MLP neurons of a small language model. Each row is named by its layer, matrix (gate and up: input weights) and neuron, and shows model dimensions 522-585. Each number is 128 + 24 x the weight over its row's rms, rounded and kept within 0 to 255. A neuron's up and down rows have the sign that makes its largest values positive.
A block is one neuron, or neurons of one layer that tend to fire together. After each block is what it responds to, as a language model described it from the Wikipedia text at the highest values.

L10.gate42 [ 83 133 143 129 126 156 114 122 133 127 140 122  81 144 135 164 135 107 146 116 134 110 111 129 176 137 132 119 129 142  95 116 103 122 110 148  77 125 133 150 101 119 166 102 155 126 136 112 117 136  69 149 198 104  84 126 111 182  96 147 105 111  96 130]
L10.up42 [118 149 158 116 134 129 142 152 145 109 144 120  84 151 157 126 188 119 141 188 139 135 120 181 129  91 137 103 125 156 117 136 127 133 136 130 116 143 157 146 129 142 131 135 158 125 108 157 112 140 104 137 116 136 102 125 147 163 135 137 101 126 114 134]
L10.gate164 [125 154 183 132 125 105 168 148 147 125 153 105 191 138 173 120 129 178 161  91 120  96 144 196 108 156 140 159 129  95 112 138 146 129  93 119 174 160 171 122 126 107 125 103 128 125  76 167 143  93 128 132 152 141 112 117 145 154  96 125 109 124 136 114]
L10.up164 [135 157 125 114 133  75 122 106 114 150 149 136 129 131 153 113 166 147 123 102  98 118 128 157 160 164 117 132 103  96 130  89 105  83 127 154 129 141 126 120 172 136 108 132 115 123 125 102 138 160 106 126 112  62 124 142 146 198 154 147  91 160 119 108]
L10.gate240 [ 85 123 123 178 112 122 137 130 139 104 142 145 130 112 125 112 157 130 181 108 180 118 148  77 168 149 119  91 122 114 118 123 129 161 158 151 124 135 231 109 130  95 125  80 186 104 131 133 160 137 135 128 181 131  65 139 108 161 101 138 129 130 115 147]
L10.up240 [111 111 146 136 145 120 125 126 165 129 123 152 106 127 133 174 126 125 161 124 143 142  99 149 119 122 138 118 111 163 142 159 121 153 123 164  91 152 160 126 104 125  92 139 124 136 106 107 147 105 160 137 187 144 101 131  87 100 107 127 160 104 131 139]
L10.gate248 [103 126 133 171 149 145 100 157 135  98 163  95 146 130 120  67 131 142 168 131 109 116 122 165 111 139 158 124 144  63 134 121 130 112 130 148 114 144 135 135 115 140 176 133 118 150 152 157 130 103 132 158 141 126 147 183 113 128 105 169 128 160 111  91]
L10.up248 [117 121 147 118 133 132 109 167 151 112 131 107  99  79  97  52 158  99 129 100 111 133 130 142 145 147 137  86  79  87 132 146 108 140 136 118 121 107 155 135 155 145 122  93 107 132 125 179  77 127 158 139  93 129 124 149 155 151 118 133 112 146 112 172]
L10.gate373 [122 156 158 115 161 135 115 138 112 122 103 148 106 120 120 134 130 130 133 131 123 145 132 134 129 121 127 151 165 110 100 167 130  91 170 126 155 126 166 106 114 115 149 118 131 133 118 131 165 117 129 130 129 121 113 118 120 100 143 163 145 107 105 166]
L10.up373 [105 132 146 105 134 106  87 167 134 156 122 167 119  94 136 150 142 184 104 100 109 127 136 109  98 131 124 130 153 127 136 153 123  69 121 119 144 132 170 151 114 107 147 133 143 146 145 115 151 126 148 173 164 141 181 115 145 148 130 108 131 131 131 128]
L10.gate490 [117  91 168  97 117 129 171 109 145 155 125 125 124 109 111 125  96 169 153 117  96 102 151 119 147 114 167 131 100 134 140 135 157 136  96 131 108 160 119 149 125 141 157 151 113 164  88 120 151 115 134 132 148 150 150 143 144 113  70 125 144 176 161 121]
L10.up490 [118 117 159 100  93 127 155 150 116 141  99 138 150 119 126 125 145 101 166 174 128 151 149 126 167 114 159  87 149 167 138 136 144 140 103 154 111 140 114 156 133 109 162 102 126 103 160 128 158 146 124 116 173 144 159 115 153 130  97 161 141 146 101 141]
L10.gate507 [117 138 138 121  96 121 109 180 122 161 153 138 138 166  85 112  79 159 164 111 137 138 138 146 159 155 126 128 131 122 114 128 155 154 115 105 146 155 164 155 111 118 147 126 135 157  90 115 139 111 142 155 154 168  70 152 107 133 133 102 116 132 139 120]
L10.up507 [160 116 164 150 117 119 103 123 146 107 122 104 106 139 153 151 102 108 155 130 115 162 140  97 120 126 122 156 114 164 150  98 141 126  95 101 143 138 135 151 125 154 138  92 149 147 124  96 119 128 141 178 123 121  99 134 132 123  88 127 119 129 137 115]
L10.gate639 [118 121 202 152 123 139 106 138 148 136 132 137 143 153 179 135 115  79 121 124 180 167 140 117 127 139 104 145  72 172 124 141 113 117 139 111 126 113 132 159 129  93 120  80  63 130 159 124 112 142 113 115 123 166  87 148  98 111 151 128  93  91 134 167]
L10.up639 [143 136 130 142 155 156  63 135 102 111 121 112 150 147 147  94 145 115  88 123 182 120 151 142 123  98 118 125  96 163 110 102 138  98 141 109 113 112 117 136 108 125 123 110  91 130 168 158 143 141  95 124 112 118 156 135 118  93 125 146 109 118  98 125]
L10.gate678 [108 136 161 146 143 164 120 126 124 127 127 136 103 146  89 114 133 136 126 126 113 129 130 120 132 201 108 180 173 148 158 126  92 104 128 106  96 141 110 141 125  71 150 128 127 133 184 107 137 142 116 132 167 134 128 138 148 148 149 175 122  87 143 140]
L10.up678 [122 163 142  99 123 162 122 111 152 108 110 151 127  99 101 122 144 182  65 120 128  90  74 103 178 156 164 111 141 123  91 134 136  98  92 100 132 121 107 114 131 112 160 133 111 130 133 150 126 152 115 136 157 149 166 130 136 124 132 146 130 136 105 148]
L10.gate719 [141  96 124 103 110 125 146  88 111  85 121 104 102 125 124 109 117 105 142 132 128 123 132 167 152 115 137 161 112  80 112 124 101  81  93 137 126 131 169 157 136  81 172 106  87 125 108 151 113  95 111 133 114 122 121 149 151 126 150 113  95 108 111 114]
L10.up719 [176 116 138 148 114 125 159 128 141 116 165 133  87 144 125 116 138 107 135 132 147 139  95 126 119 131 127 137 163  88 130 200  94 100 112 112 143 144 127 167 135 121 159 117 142  97 134 162 148 101  92 141 144  93 121 119 147 155 161 137 117 119 126 135]
L10.gate988 [151  71 132 104 148  95 107 145 104 138 189 121 139 152 105 119  87 138 124 115 127 127 126 175 131 123 108  97 112 101 108  85 106 102 114 102 136 168 121 123 123 123 134 132 118 130 150 104 123 108 145 134 103 127 130 115  64 123 166 135 115 105 111 158]
L10.up988 [121  67 142 115 115 121 162 133 117 134 159 137 106 150 153 155 113  83 133 137 154  89 133 155 154 129 139 114 149 122 149 129 107 124 188 101 172 129 144 101 139 120 136 119 103 113 177 152  93 133 144 113 145 145 102 133 104 115 131  91 102 147 112 130]
L10.gate1088 [141 122 165 144 133 141 154 188 132 106 128 118 119 129 132 119 108 173 130 141 150 142  98 184 117 137  76 122 130 141 119 124 116 152 131 130 129 150 124 166 159 152 122 120 111 183  86 120 157  98 120 135 137 144 106 147  86 144 184 150 173 182 105 119]
L10.up1088 [105 107 123 100 120 108 117 114 157  97 101  94 141 121 156 110 164 151 159 158 120 129  96 134 114 148 147  76 140 103 130 130 142 157 129 163 146 120 169 143  99 132 142 129 124 106  94  93  90 132 130 160  96 131 131 129 122 107 138 131 145  92 122 164]
L10.gate1607 [141 149 145 111 146 139 100 112 112 109 131 104 115 134 160 124 145 145 134 171  82 111 137 131 159 128 136 124 107 115  81 138 134  98 114 135 102 112 157 144 108 132 115  77  97 127 149 131 151 108  89 111 137 175 123 137 130  80 170 103  84  79 120 109]
L10.up1607 [112 109 128  73  96 153 131 143 143  97 128  86 101 119 137 127 138 145 145 126 107 137 113 112  99 108 153 149 131 180  50 129 113  89 143 164  56 146 126 139 149 103 146  87 108 109  96  77  97 144 141 109 137 117 138 173  94  94 148  94 110 149 128 129]
L10.gate1608 [151 139 116 138 187 135 121 164 132 115 109 120  72 138 116 145 115 118 115  94 130 140 105 153  98 157 100 131 137 107 105 113 113 122  94  91 153 115 122 144 114 125 150 132 109 115 166 133 181 122  78 131  62 147 134 141 114 136 147 125 119 133  97 155]
L10.up1608 [161 119 116 110 142 126 145 143 144 140 144 143 127 130 130 125 165 117 164  91 153 134 130 123 126 170 105 135 144 104 160 154 117  99  98 145 147 151  94 180 172 136 145 153 126  92 147  97 130 139 101  90 122 149 115 115  94 130 140 103 144 148 155 152]
L10.gate1646 [141  69 157 144 104 131 124 136 102 113 164  83 124 162 153 145 108 147 150 121 147 149 134  81 144 147 118 129 112 139 129 144 129 143 106 130 130 154 117 151 145 116 185 126 131  98 150 131 127 112  81 156 117 114 129 156 189 148 148 130 122 124 143 129]
L10.up1646 [178 122 134 104 108 147 185  74 127 129  89 103 148 133 143 169 130 149 115  95 157 108 121 102 146  70 162 165  87 144 124 101 114 129 115 145 130 134 147 108 149 116 160 111  99  95 124 101  71 127 122 144 179 162 141 160 115  60  67 120 136 123 159 133]
L10.gate1717 [126 113 149 147 137 114  96 111  77 101 129  86 151 145 102 146 138 141 112 165 154 139 156 145 143 104 130 134  95 149 117 139 126 146 115 130 113 153 130 120 159 149 145 113  89 136  89 116  80 113  92 145 113 143 120 142 142 146 136  92 108 174 140 116]
L10.up1717 [126 102 181 140  59 100  99 118 178 143 103 105 148 139 128  95 132 142 121  95 160  97 106 156 124 124 122 139 115 113 139 164 141 156 151 147 143 160 161 136 172 113 118 138 126  81 151 137 127 168 105 159 162 120 142 147 163 129 135 134 154 132 130 138]
Fragments inside creative titles. Word-piece fragments, often the second piece of a split first word, inside names of films, songs, bands, magazines and people, e.g. Bre-ak-fast, Fair-y-tales, Roll-ing Stone.

L2.gate161 [109  89 152 136 121 133 146 123  98  49 132 135 109  94 155 170 107 137 122 141 155 110 116 109 109 137 151 112 112 132 136 115 131 150 100 179  91 175 132 149  84 139 126 120 133 127 171 156 131 130 129 118 108 160 160 122 122 121 131 135  96 107 135 100]
L2.up161 [121  92 109 100 119 139 151 129 141  93 148 135 114 137 119  92 129 122 152 104 143 125  95 113 162 127 125 138 161 158 142 128 125 127 123 142 111 151 162 145  82 130 122 157 139 142 178 141 117  84 116 106 103 147 121 135  93 127 132  94 133 138 120 148]
L2.gate450 [130 102 104 140 121 112 145 145 128  99 176 150 132  95  88 125 167 131 148 148 131  92 143 165 125 127 111 100 134 139 140 107 127 109 114 125 121 143 163 155 130 114  92 156 108 132 152 165 121  68  95 171 124 135 129 148 132 148 127 101 111  96 116 170]
L2.up450 [126  94  77 115 130 137 142 165 146 120 152 175 159  80 127 114 100 127 135 126 118 139 125 131 128 129 137 120 169 189  88 139  96 103  90 149 143 158 155 154 116 152 125 127 116 141 134 127  99  99 104 156 105 148 152 102 118 122 103 127 125 118 148 156]
L2.gate617 [147 107 133 131 167 133  94 173 100 121 139 121 122 135 146 123 111 103  89 139 128 103 133 154  98 137 123 114 118 155 112 133 126 143  99 130 147 132  91 165  85 130 122 152 146 125 172 146 130 112  73 153 114 142 118 128 123 135 161 105  86 120  90 118]
L2.up617 [153  79 140 125 165 155 139 171 109 134 180 121 137  99 155 118 139 133 127 134 123 100 125 118 117  94 127 119 120 116 115 115 160 153 114 155 131 165 143 135  95  97 128 142 136 107 177 161 115 109  97 124 101 132  86 133 125 154 139 147  90  62 101 148]
L2.gate824 [145 130 117 125 142 110 120 129 132 115 128 111 117  96 117 109 109 135 102 152 119  99  95 153 124 153 136 109 105 137 145 156 219 158 104 141 153 159 104 120 148 126 126 138 156  89 138 107 126 123 109 117 114 107 125 100  92 111 158 132 118 137 136  85]
L2.up824 [118 115 121 143 152 142 156 147 139  77 121 151 145 107 117 114 125 110  88 181 123 106 115  77 127 132 130  89  69 123 142 135 170 129  63 160 105 161  87 138 123 160 125 144 140 101 133 137 134 122 125 124  74 129 108 105  65 130 137 134 170 101 113  92]
Capitalized name-start fragments. Fires on the first capitalized piece of a proper name or title mid-sentence, often one that resembles a common word: As(bury), At(las), The, This(tle).

L6.gate1028 [153 114 127 106  72 122 149  75 148 129 145 115 152 138 103 123 115 118 157 118 126 101 125 137 163 158 115 123 129  86 120 134  80 141 140 110 153 162 144 169 110 121 158 143 106 119 150 116 105 165 119 109 133  94 170 158 108 140  75 128 103 111 185 156]
L6.up1028 [137 114 126  96  86 170 125 140 128 109 151 149 139 134 156 116 104 131  91 135 127  84 133 128 177 147 111 123 136 117 116 101 106 139 134 124 148 136 135 198  83 142 114 146  83  87 148 104 110 165 134  81 140 152 151 128 123 176 153 155 167 119 166 166]
Inside creative work titles. Word pieces and small words in the middle of song, film, book or episode titles, such as Can'(t), Tom(orrow), Devil'(s), Butterf(ly).

L2.gate1003 [134 144 104 112  63 133  94 125 126  83 131 151 127 159 119 106 116 165 131 133 171 139 144  94 119 149 121 130  98 128 110 157 136 101 130  99  91 167 138 166 147 137 106 144 151 118 120 124 119 119 164 149  85 104 109 169 118 102 140 116 121 135  73 122]
L2.up1003 [126 140 124  84 154 154 148 124 151 133 146 141 176 120 132 137 105 113 113 119 151 118 121  96  87 153 131 140 134 117 140 124 102 126 133 136 152 114  85 166 121 117 116 142 113 149 113 153 122 106 102 118 157 151 140 144 130 152  93 124 102 121  66 118]
L2.gate1204 [144 100 131 119 139 102 129 144 125 115 149 144 142 101 116 142 156 119 150 157 118 114 128  72 148 155 158 108 171 157 160 109 149 107 147 145 167 134  82 154 148 115 142 102  92 137 121 129 126 152 108 121 119 126 107 139  93 145 105 175  77 134  71 158]
L2.up1204 [163 123  90 141 137  88 136 123 108 111 148 132 146 102 138 161 148  83 148 164 130 142 130  80 128 134 130  97 134 132 142 123 154  83 152 157 142 129 122 134 130 104 108 119 114 167 100 136  65 133 126 147  70 101 153 127 121 133 100 160  88 160 109 169]
L2.gate1405 [139  86 127 129 148 109  98 117 152 107 111 125 149 124 146 142  98 136 150 125 120 137 120 143  97  71 136 137 162 121 120 104 134 104 124 104 145 162 130 125  67 111 148 169 120 120 142 134 132 137 142 140 123 138 126 145 128 129  73 107 102 142 132 139]
L2.up1405 [176 101 140 115 148 111 126 118 140 101 128 114 140 151 138 125 114 119 133 148 101 142 146 151 116  97 145 102 169 128 139  93 148  86 119  85 149 153 153 115  74 117 134 155 119 106 144 125 144 141 133 129 175 144 135 141 108 126  89 135 126 137 165 131]
L2.gate1625 [159 130 108  83 120 159 130 133 120 116  94 163 104 143 136 165 123 126  73 158 152 115 161 125 119 182 131 129 165 138 160  89 134 107 109 163 159 163 120 102 141  99 131 125 162 111 134 132 173 145  98 181 104 152 115 111 148 135 141 135 125 192 126 149]
L2.up1625 [159 124 112  93 126 141 123 153 110 131  98 152 123 137 135 159 101 124  51 160 136 135 166 130 155 154 134 131 144 144 140  94 120  85 106 160 162 187 120 141 160 103 130 146 155 121 138 130 183 124 108 160  96 138 113 130 127 125 148 130 126 156 132 165]
"her" and first names. The token "her", whether as a pronoun or a word piece (Her-mione, Hert-fordshire, in-her-ent, her-e), and first names opening a person's name, often in tables (Kevin, Susan, Henry).

L10.gate110 [130 154 106 156 124 101 120 124 158  95 153 103 102 149 100 119 138  87  98 160 122 132 101 140 102 120  95 100 142 160  98 135 159 107 116 139 119 130  88 117 208 103 137 167 116 151  74 140 127 131 148 144 122 116 174  94 145 122 136 134 146 101 139 130]
L10.up110 [149 131  83 148 101 147  98 108 157  80 117 147 154  96 134  94 152 152  99 173 176 146 185 115 138 133 151 124 109 175 105 109 131 128  78 134 154 119 139 126 112 124 165 112 130 150 122 140 119 139 119 119  76 121 125  89 148 102 155 156 112 131  90 128]
L10.gate194 [162 144 121 109  93 175 147  93  99 115 118 159 162 134 158 119 158 165 135 129 126 137 140 132 122 119 124 120 145 127 131 160 108 125 145 147 113 134  91 154 117 153 158 157 116 129 164 132 134 160 133  91 114  86 117 120 144 126 151 133 106 136 130 154]
L10.up194 [136 124 131 147 104 103 104 132 103 105  82 137  98 123 153 147 136 172 116 165 115 139 132 113 125  77 144 147 132 160 121  65 126 167 148 123 144 113  87 119 131 117 106  88 109  94 168 136 159 115 116 100 134 140 149 110 158  92 105 111 127 113 118 155]
L10.gate337 [138 119 133 152 119 109 104 117  54 105 114 141 114 159  80 139 157 140 146 122  90 125 154 144 111 138 156 152 131  91 118  88  90 106  74 135 140 139 116  91 114 120 119 105 135 151 108 182 108 134  89 114 146 104 109  99 131 145 134 101 114 167 140 131]
L10.up337 [123 128 139 116  87 121 113 111 115 141 123 132 128 134 155 120 148 105 148 137 149 148 149 122 112 110 128 115 104  85 148  99 169 102 106 129 134 130 126 137 140 130 117  88 138 117 120 118  88 155  85 115 156 167 133 117 140 127 131 170 152 110 156 140]
L10.gate409 [114 135 135 109 115 129 125 146 145 154  94 129 154 155  84 119  77 110 102  90 136  86 131 146 115 171 123 125 120 164  94 126 129 167 140 136 147 120 114 134 129 153 119 165 167 166 105 111 163 146 119 108 154  94 121 129  91 106 143 118 136 177 127 144]
L10.up409 [ 77 113 117 186 152 135 155 132 114 182 107 112 121 143 131 126 146 100  89 134 128 127 119 114 121 167  81 104  91 139 130 148 135 108 103 150 154 135 166 132 144 137 123  94  95 107 129 134 126 187  91 142 121 120 104 124 121 142 106 135 112  87 136 159]
L10.gate589 [109 113 112 115 103  90  94 139 108 151 149 123  92 131 131 101 111 107 128 122 126 136 161 140 147  99 128 108 136 129 123 114 125 122 117 150 124 109 147 132 117 122 132 102  81 117 146 112  77  89 178  92 111 119 102 139 135 116 127 101 110 156 105 173]
L10.up589 [158 135 157  91  94 116 129 132 129 164 113 106  77 159 136 120 106 151 123  71  93 133 125 121 135  98 156 135 150 132 179 130 121 148 138 116 143 144 125 136  98 118 141  85  98 163 144 122 131  87 160 108  96 116 177  71 115  89 147  96 139 135 110 116]
L10.gate668 [136 168 136  68  43 124 147 155 119 122 128 109 142 137 163  98 132 113 121 108 152 104 146 128 140 144 147 164 132  86 144 105  88 129 169 138 137 145  58 135 131 112 165 130 146 133 136  98 150 136 128 125 139 121 151 133 166 118 117  86 107 111 127 112]
L10.up668 [118 178 159 138  51 106 105 107 176  94 157 126 179 148  85 135 136 156 103  99 117 148 147 125 154 155 128 135 141 111 147 152 107 122 121 130 122 154  71 164  75 103 164 169 168 136  96  86 122 153 110 154 138 112 188 105 161 122 109 103  92 175 125 135]
L10.gate724 [139 138 129 147 124  99 173 144 135 165  61 126 154 145  96  80 154 113 154  90  82 127 143 103 143 140 144  98 135 148 122 105 110 139 119 138 160 133  91 150  95 136 120 127  98 107 126 199 132 171 123 155 124 130  98  83 141 129 108 105 134 161 136  91]
L10.up724 [119 155 160 168  92 141 144 154  88 110  78 108  97 119  83 133 148  99 125 141 139  65 134 152 147 122 177 135 133 137 155 141  80 169 165 143 146 159 106 138 152 102 181 151 151 140 150 148 108 150 126 142 126 156 163 128 155 144 144 134 155 107 120 100]
L10.gate1234 [133  99 111 143  96 118 137  98 110 138  95 128 134 108  98 188 120 116  96 112  83 120 138 117 121 102 150 131 121 113 135  85 130 165 119 123 137 147 124 140 155 153  73 151 154 129 136 117  80 134 128 135 140 157 122 145 143  80 122 108  97 153 124 169]
L10.up1234 [105 117 135 104 112 138  99  99 115 161 122 125 136 137 140  75 148  97 122 100 158 128 145 156  51 109 122 135 152 123 168 152 131 134 100 123  92 150 109 103 129 135 193 171 100  83 129 105 111 117 149 159 123 102 141 134 109 146 115 128 146 112 137 124]
L10.gate1279 [116 142  93 121 116 104 121 112 126 155 117 149 124 112 151  94 169 158 127  79 157 133 111  94 145 137  89 110 147  69 145 138 133 125 116 128 116  98 119 115 141  98 134 136 134 128 153 127 122 153 118  50 132 153 140 159 121 142  95 100 111 151 103 129]
L10.up1279 [159 128  98 127 143 153 101 110 149 152 107 145  97 128 101  96 154 155 133 114 108 103  99 140 168 133 159 138 145 136 134 125  93 137 139 136 142 163 113 101  89 114 117 130  92 110 156 119 154 144  89  92 147 150 153 141 138 129 147 121 121 123 116 140]
L10.gate1301 [123 128 120 103 108 134 121 111  98 148 103 136 121 140 128  96 105 100 157 162 137 120 116  95 144 133 110 124 119 135 114  91 115  82 105 138 134 125 107 141 103 170  94 156 129 146  83 151  76 129 136 117  95 122 147 132 120 124 118 123 154 159 155  81]
L10.up1301 [182 113  99 111 119 144 149 134 162 110 133 131 106 145  97  94 136 131 106 138 139 136 145 111 128 140 148 122 120 116 149 113 109 104 115 110 155 119 135 111  78 128 107 112 138  97  85 138 112 163 140 126 131 134 129 156 120 173 141 138 145  94 111 125]
L10.gate1353 [129 141 151 140  83 148 100 164 109 153 102 117  98 118  90 134 185 125  98  99  93 119 124  98 127 142 149 145 161  75 142 102 144 135 141  96 162 132 105 166 108 107 147 152  98 109 112 101 142 110  90 124 152 142 134 115 140 140 152 110 108 121 119 154]
L10.up1353 [ 75  93  87 105 102 134  97 132 103  95 106 158 132  81 110 171  89 155  86 116 125 147  90 180 150 151 185 121 151 131 121 126 133 157 127 160 136 139  67 138 121 143 133  99 118 109  69 104 106 140 110 128 131 121 170 106  98 117 100 144  97 140 155 161]
L10.gate1454 [160 154 141 180 134  99 166 118 139 151 151 165 143 119  99  77 128 130 138 108 126 138 155 157 152 128 111 102 126 132 128 161 161  95 128 116 124 153 117 139 174 158 133 106 150 138 110 134 149 106  98 168 113 115 123 158 166 139  97 124 106 165 137 151]
L10.up1454 [127 131 143  75 150 139 119 136 139 101 102  90 103 137 135 147 123 147 111 128 115 105 153 137 136 163 124 129 155 169  95  98 156 168 131 111 152  73 126 133 103 155 147 133 138 152 114 130  90 131 157 138 117  85 143 149 144 122 113 122 125 120 108 134]
L10.gate1508 [ 94 146 143 126 104  93 145 142 113 104  69  68 106 104 117 141 142 157 153 123 131 109 137 131  83 138 106 152 103 117  81  89  97 138 125 146 129 102 146 102 108 131 156 151 152 122 166 156 175  74 149 155 141 116 143 120 124 151 118 154 171 137 104 102]
L10.up1508 [ 76 119 132 107 108 137 123 178 158 128 142 115 131 138 149  85 134 123 140  70 157  82 109 121 156 165 124 150  94 110 135  95 143  76 131 111 122 133  92 137 110  88 193 115 152  86 125 123 151 109 135 123  83 150 167 154 129  78  96 131 118 132 132 138]
L10.gate1685 [169 161 130 120  94 126 101 122 105 147 108 145 109  80 133 132 131 106 128 126 109 123 123 123 108 161 113 162 139  93 122 121 130 137 131 113 150 153  93 135 113 111 125 102  88 119 111 142 138 143 123  73 155 130 132 132 140 105 161 110 118 125 133 147]
L10.up1685 [149 125 143 126 140 125 120 112 104 113 137 130 103 119 135 142 155 127  82 161 147 109 155 147 122 116 120 101  96 164 125  97  95 129 121 145 156 123 116  87 156 129 108 151 129 113 101 162 134 163 159  78 131  98 143 117  81  96 101 141 180 132 122 117]
L10.gate1705 [135 160 140 111  97  99  87 125 147 139 131 129  98  99 147 103 142 142  91 119 114  80 105 144 160 132  91 146 134 147 106 106  96 139 129 133 127 167  91 154 111 130 152 122 109 135 131 131  82 138 146 143 139 150 130 127 127 105 108 129 135 123 141 124]
L10.up1705 [109 130  81 115 143 135 138 102 143 102 114 120  84 114  80 108 170 148 153 135 100 115 114 151 147 147 148 150 117 120 127 119 130 133 180 115 120 117 142 105 108  89 136 101 127 133 114 142 150 128  91 112  87 146 168 130 132 112 117 108 107 113 113 121]
L10.gate1720 [160 151 122  89 143 105  98 187  88 111 120  80 136 122 141 117 104  91  90 126 112 133 121 116 121 119 147 122 131 139 142 142 103 126 158 144 106 160 125 150  60 141 126 113 134 114 109 173 128  91 139 142 151 129 142 110 120 114 114 107 119 147 124 116]
L10.up1720 [126 152  99 137  92 144 109 139 158 109  83 153 137  94 155 113  99 142 172 132  56 116 121 172 142 132 143  85 129 162 114 128 125 165 162 145 132 105 130 160  52 114 152 126  98 109  96 113 112 101 130 100 116 152 130 114 109 101 150 147 114 170 122 135]
First-name opening pieces. First word-pieces of personal first names, often in tables or lists after a pipe, comma or "and", such as Is(abelle), Far(zana), Ser(gey); weaker on modal "may".